From a checkpoint of a small transformer trained on Wikipedia.
Training: a variant of Muon for these matrices, 118M tokens, 7215 steps.
MLP neurons of a small language model. Each row is named by its layer, matrix (up: input weights; down: output weights) and neuron, and shows model dimensions 0-159. Each number is 128 + 32 x the weight over its row's rms, rounded and kept within 0 to 255. Numbers have three digits each.
A block is one neuron, or neurons of one layer that tend to fire together. After each block is what it responds to, as a language model described it from the Wikipedia text at the highest values.

L3.up316:099076110129102129169087059168099083091142122082156135097109152127104056155076167107098109061180077179161163074074132093163144151119132102168172101200095132155159131149159103085077143118171163106139136121118137156176127123178156066100078139143165120140110141151078181145104140194091161163204111131107136145125113111182116182109182096177085134079115161097126135118174118091113132168115118101116125110184114159149122147107125118127126190146127125093128123158137143138104148162114165
L3.down316:139168124129116120127110153057131118158143167102071137135202114118133134108180113163145123088099161121144189127127155145076201121185170168131119139122188114164142114122111144150143095113072082071109100164100112045135181095089081157147125174102108142124146187142164114133158124118159156072093070086196172144165144121141156131069070159124154116117137097198117129146125151189126138126061133112154146119079132092112108137152128165127100073174122162085106131147102122093094146074145139
L3.up582:205136119158126112091058133132164145109160146126146113082046171217176152137167124102065203113095182093135123094126171152164100096156069135096178087104154132100134124093129120145115099145159187118085119116154101161120145119122108177115101162158135104092116095135127194154146152055164137140135059154165087150117136127091115199106099106102102116136127116131126161121140129128118128148129167121139092157143152133121123081088129125063104151149109117100138064103148154178159166146173058
L3.down582:106096135115156175108156085151108070097135141104166167109116116070140045162118136117116124159092162146119083092160153141086103138111156131137071093107134097161136109103140145090079151158122146171115117176126144104139125128078189135103164091105180112130145099154120064208145147122057090125102149114102134104126162097127167082159196124125189164168147113127143133119149167116111123200130085167148191055168141109104162112171172124159109121081140188199142129133159131067150151139096118
L3.up633:122104112160147129123146087097169192088149152133115123072174121125093113115144148161022136125097134122175151135131165151081167080132096126132074084100152192146102116099160091151158181085136112120163099110171111174112102128103086146110109182195119153154094152186114135133060089114177110159142121136185090145124098101055137197106114079138121157087159075068118135143092088141119112117155158143090128148124121129193151134093104099164133131175135135148179141159109166140144195115146126
L3.down633:152164069079119118136100093174128126105129075094145077109104103174174069147129137142135180136136143127135088130116096181137102137103112168151147134150109072129119115078141114140186112135152134175094099125125155113168165122136130154135163160136125108124123161094154226144150141138092148089150136147140089099064183094100176236138163198115145098093161128138113113142141160083083131147168150089193096176167122125113143110110159128135104126164066119139095127108140138097155105229187125
L3.up634:120126067164118140085166126156133126163124162118090120099172094124158162097132138106101177064141100069100123152108189155165112099153152120167119104167130153100108099070148096167159172134145166124141151133180128131087138164108137119152190073125109197144137110165092128081155098100167150115140101109158088104062091108112148133154132149117194128078074055110115119156115121170107150170224163054144110120104129159121121075101109126055153147117080149131169150165104104098158120086160124
L3.down634:166101109175139105151107148133104143108114137091163100106127150130087071134148127141143112125117127180153120083166117084107108111119164120093169110074142128148125126176110155083106167101110111133058096150138186114130121070106061111108080190132116050157092128060224122113099115146083128112103149085125076074174145118098165176121088129148102115086099150147108150106174168097119211144182144144115145177117121065117135115157153129234128146111123116143093097136124162136132123157091095
Responds to: Modal-verb "be" and closing quotes. Mostly the word "be" right after "can" or "would" (can be reversed, would be appointed); also closing quotation marks ending song or episode titles.

L3.up111:046111110134170166176120145120141073126098118095144123140140094091137130118170083130116135124062111095132107118139125149130124041134096147099128118105135122153139095106135141167107126179233128087174171094094159170100151220139169096133077092146114197153142153146122134110110098121128112135177179154120132225175092097158120112140125178157166066118075129132139119195092132089124141097198111134108148115157115125116090123160110153138127156147152129084108185082086152136098119149112143
L3.down111:145150145093114107079137076150145142149138147113120134137126150129123082158150094181144131142173131127126096162105154150103089145135135110091208191154154110084149123123130146063135140149102099129073123194101089157198097127122099113187126137134199121110098073148141127160179155104119156105123096098159152104107154116081200178139101107148070166155109075180151116098050141102067121127114129148141160131133137191170127132083096083083184061100170093130157054104138110127100127146118163
L3.up207:093138095189145129118148092119149114189150113102134119162200145086172080145101073122142156124171177169128140167120185133145135092150151093071138097101142137114051153097114173110121097169127146149077091118179078168127165101157092126140137137123099113174138110096123122092093172150105087089121065073136071121107131109086116096131121063147119101151089107115112161058148141090156101161129148080129205122164139114134117098125135057082160123149123123089180107130166183197124131151086124
L3.down207:110124158052127161167109144103093140095117125115156123093084117125100137086125096138127088077109152095157055120125094073165097103104071114149082143146142125144154157167119115096119140095208111129142096061180162118145112091114142141148143123149152112112117141154112156172116141119102169142160153168078151109072196172198143175081160128078128100134165133085088066124115092112112148112136144176117136126060140105126185089117159197102064112165095133111110095178109064103122139104108070
L3.up536:092106111168130118087139104183176112071083170072167171112117132109107113134167081136141164127148157174150136115161156127066134071137160182091136127110115152151146145122144129106085131143154192060122101077151098140096157186087093123184090141152113114132132109137089145103116180051171100094131117095115150120166114145162097090129060106148131060105126165101128127084096042125093182145145131176097133158093125161147131094141141161104111165096107144073103147132211115163126134101164163
L3.down536:171181161098119186223109151136120136181154180153104098167090094128121157065107188125150059158135132101170148143168101120150138088097127062180122211118127191073082134093094146170114110070125172159184131148134140123101158151142088154096119175139101144106093152140132157139160093137116161157118121100162142114154149120091139103133123141155106152167147158149083076104152137091133104154075078075094135127142130091139117106097104137151148151098172108107143161149126087160115114187159055
L3.up598:134167133114131067170187089130188127150141189079185108175145108154143071127116095132144155141141132153146127161110117165134144132089105100161116151179072137134137160051087168083057122119163140135140189112156079141122172109067090115142124140192124080106081062165145180101133162117086144101130129154160078094084116105130122135106112131121103131105084196100086145143102103138072132138194112156064100097102177100092103139166146115177153161144145102097126113152126100177152143169138131
L3.down598:142124157197114135149112154134077118114086133129127169058103154153113141142132126126131045104117143117132112130086083106165148109162133138095108118160145082128155116201161088167191139147138200122135176136109212114142115200135155093137133172114140136189076117199193122045129153129108144126131100142106135157152123111163125084100137108138117094125127143165145063076132183153109176105107137158118126072115105126165088098084144155104178151154097188170099132076099160130144125066121133
Responds to: Mid-word completion pieces. Word pieces that complete a word split after its opening letters, strongest for ss in across and cross, also ll in controlling and ir in Admiralty.

L2.up186:160113130140138062186115144107137146168109134105180122112115141143085126129172156180144062155130179137135131136164193133132128149136126092166108106095166117110104137111140119192081109148081154126157104147157112149106140120117204104162135125167117117166166093135187101080236142147112146131111173098144179127099131104152099100087105132128166124158114100105130197096130135091132101068166131179159070147177189082124133078107145078118084129145149171150049159156192098101159161112133117
L2.down186:122171166161159151095101095179094117138143094084094127099109194126111134134089094106150132130066100136163101085092067123129155119098115137137145170119150131139148087106103095158221116121186150051135151146066167152108118152159134148104129103073126106132100106155088146109094069165137169152120134102168089124145060140137121102161140122138123112061093157152174062108138194145194103183124085088120097139084127144136126120142088187147167122099096161090184128094083145159098101168147150
L2.up452:140144080132115131133130084127133123156133149102090144169162147171098119136111131163112137139131144189082191092149127086131106127065159136107176129118133151080140145070188107113077072125198122177179173075149082165145157148142157146096137127127043130122140089108101067121132167134079100158109075095088065137163078126121142090121101120111127164094132167102105135110116128048104121136120090102069154097124139102116146096101152082097156129115156149075122165176137112227145177091125131
L2.down452:164107093147090115139093089156104139113173094095154123165081122102145159054130102171099117151118172127154173133167069098092149093160135104180105081054095086128103139151112120119094138178128097158144142128162156050119132172124116174096151140046174113152128141101124147149145104144106117098144182102161169158111142135150044106160102103133119117126092109122166167127160133207198100084104171165144127124143127120166145140114125091118141128141059116109204104126068114193132141119070119
L2.up543:090112148179139101188086120143091163203145160105105153118141137130135163181095163132104050136102130141087137121142132138173098108109117109086142130165153086123161076136101177153131103081152114086123132108188112109157093183107095168096192106109093066123118050159063158084102101113159146112112133122129173132098112096168154107119179157111146107081135107114135109133052133091151131118039161133137125146099177116150167130109078072158145180121152124110159088158153148166109177076109113
L2.down543:105117106149105203092169096135137101126110147151156132138149086115095174132115128153133172082161094120135149186133071126107192126139172118112115088130073142146093136203101178122161120156105105143137155137163125116074151153089128090096114177112128180150163143085123148141102098070110142109066175140144132099149140154121123041097173155121092114074210147151191103115156163139064171072158096099098142125141150116115154112084151112117162110110143067189199144112158077098115156098139125
L2.up622:147151127149136121114141127148130120123143161078113085079124088099131123100110091160084138115179170114091130170122188136119056108175113100132136117160062107141157069160173168075139116135155119113142129119119100109126048179071200099099133120194115138138142089155086104090100162046134131117168116139136135118126114094063134118138084146205114065140066097156187136078086125105152114111099148108137127139092104113134115031098133138143127165139126095099094183095145109160112115152068112
L2.down622:161107079160128091103143137133149165153124088098136145158175170097127182189148138170157150147140088099127145135142137167129182096100167076090088155087200105123091081110110108117107090112174081141111126189182093135143158105148110132154064108132173095079137090197127144132145156148165187157126151146115120102145111128149105126186185135072122172100200133114104144110146093129083166053167087151158160140157167183133127137112125055121112112129187128154097088102122112074141139092148114
Responds to: Mid-word subword fragments. Word-internal fragments after a short split-off prefix, strongest on "gr" in pro-gr-am(me)s, also a-ir-craft, att-end-ance, l-ost.

L5.up13:096131125140112114162103110177162127180115119084134146142144152124141198116163083188101159154093202083133090189149182145141127106065181112109142155154200106131156136096192075107108134151177161121076097082162121141119141125121141143097089122097082123114148130177144151150108128111135107094091099124121178123141188119085070136136090115133216108102104173112174137127123122172165036105165111150126168118128120178172165094120158196106124146130160106099076140109102166112126103092139117
L5.down13:149146069086124122094105124153105028160088058094099115148073104158169098111087090149127113143126135110144107139127109157136111148153108133145090185105159175204149179106094058122150114155146097180146177080176109130137113147136088125160054176136139133116149139154091142100132143049060132083106142125091129118123149146140090099149100121156112156144160056098121187149084160144104172192132126111152158133130094116156125113107107187098124128170132094142158119150111105108116073166146065
Responds to: Mid-word verb stem pieces. Interior subword pieces completing a split word stem, usually a verb, before a suffix like -ed or -ing: requ|ir|ing, re|pl|ace, res|ist|ed.

L5.up396:140126105106112190153142099098158144146137127141139130074100133226173117133167122154070197061085169160156144129153144127194035099122132082159134103155132104165138120176098103105139119162130153138081078108113092159121173121102084113104101116136142096193140153124125146150109158176120161095085077095193124107124073124134134133063087152121112124133182184150159122114200066092138135146152112118131155148152099188112119125139113123193128181142098142115156187132119095155153157147146114
L5.down396:104147118189128105112163150155116156145085130094124111042107162096110195145134099099140165151132102105088155169147175040126138138097125154100074165093072151102117185111143153138194104126072114142142100142178133123084114134071164147131068129105089171100105161082128112141119157133164138135130111052066148160173149088085137139109102074144135165086092129092113111116070116178118205114145154137167103155078102135129154099168159134100154112095145137138093094128132164103174176154152102
Responds to: Verb "be" after modals. Fires mostly on "be"/"been" after to or a modal (should be, would be, to be), plus some prepositions like of, for.

L2.up0:162088089175103122093159087114111133094158159081136125117093082053120104178083133101102099148108122177112129179070093152161106149131103077068103141090134094116109125062083142089139108114118172094158099064157106125104128117170065091136101178142109149110105159128114135083130146092129134184091154167178089169073162080154072096109111164123169118149087148151051140117090218091147104142161140162161139154099140073100164144081123088164147121119104121111147136130095119118097154132122115
L2.down0:092140167141099141173107132128135110145137127193087126182101131092135107089137134147185155064128093091111092137119128115134124122167113148113145138161122174120110147146155078097088119100121114205127105166146140178130114176095141152187140107172155107143157117129134140176186099098158121153127096072075175153142104131100146170139164170140067175116111105161157130176153090108040148108090080130111104137176103157140115113097109128132062206100091110133076102122190060114161184125108195
L2.up29:107081063151098113201090132077178100091067135094122114150137066119126118166126133085072194084066082076137128112130128150152109112158139080143094150126097145145109112121145161137116149137138128035108117130128159162137098165127118146130132098089128092089068177150176100119130137151163153157158157128112101104160078209148109132127141112134084104154095090103138129078152111135182098145183138124174131146084096145122195160124170112122185167143149170108129159101170125098143046106125086
L2.down29:175146127134163114096105105158077167051131126134106079105141155122156132091095147129083133145178122087142158179111076082118112139129085155079141130150134100161165141163133149184199170095116125191145142108083096099162105073132087146052194137132130155086157164169114157093099180178129168131143142139147107136142111106155156125113067137140153119137132123165198141123140177158155173138105104136068124174117097083177054147063091162152148132120095163116120095160088143133103175084125128
L2.up120:122130138122100060160168128176143137092144122141134083135118186109131066107114129127128097151134161123070110180102184115139096129091153099169181148148145114108145113157180118125124112140186163135086149098105113118120101080137101136119135175168044092122092170198186128084106074070119144124104123121165134121101160154168132146089152180103147069102076114147081172198157156187114149161067146131102181176187114138116140119110141140140147134123137058107123150061174171134161124105132161
L2.down120:126181159085165122084114156139081069145082151106126100069166114132131155137178107135128137124079108116128077114150084148097084135140102198141155072114110178114160090104068117147206140207093143114158161073140138133128184126082156116108118122152136109195148106072122122147164145166149116122135103158156093135113103119107149123152111152136149158123203068106146118096100134073117145161110093135174129154096122148127144121130147154093133103123085188152186104136059129152038101112198131
L2.up286:155101150163114079123127107102127187120119098057158118093062140137119073073123120095105155186197081164144114101100140059165152146102117167131118087111137158144147107149135112142144073125150133136140176122159165131188176102152111153102095158126112162136096134106105132102093167149125144107107118126093084198110151185170088123124171086126098126087120096141082173116182135157088057210167131129117117139084119125144146134083154168131168137089115185087125159065113142113146090052150142
L2.down286:132147112110130177104153160183174120137138145161140129133133151078116081125155178188178116110180090047112111140147159153096092052148112091118092135102162131167149113161161125079121144196142133131110087185162155169093137152170180152124158111131087093165119151187079116176117138120145135124165124129252098115168185155125124127149108096095131125112060170111154139131105154108107151140154163119112181073160163148151130107091132141127135097134102107133125123103133159081175153098046120
Responds to: Word-completing tokens and closing quotes. Closing quotation marks after quoted words or titles, such as "Liesl" or "Queen of the Hop", plus word-final pieces like -ers, -ies, -ations.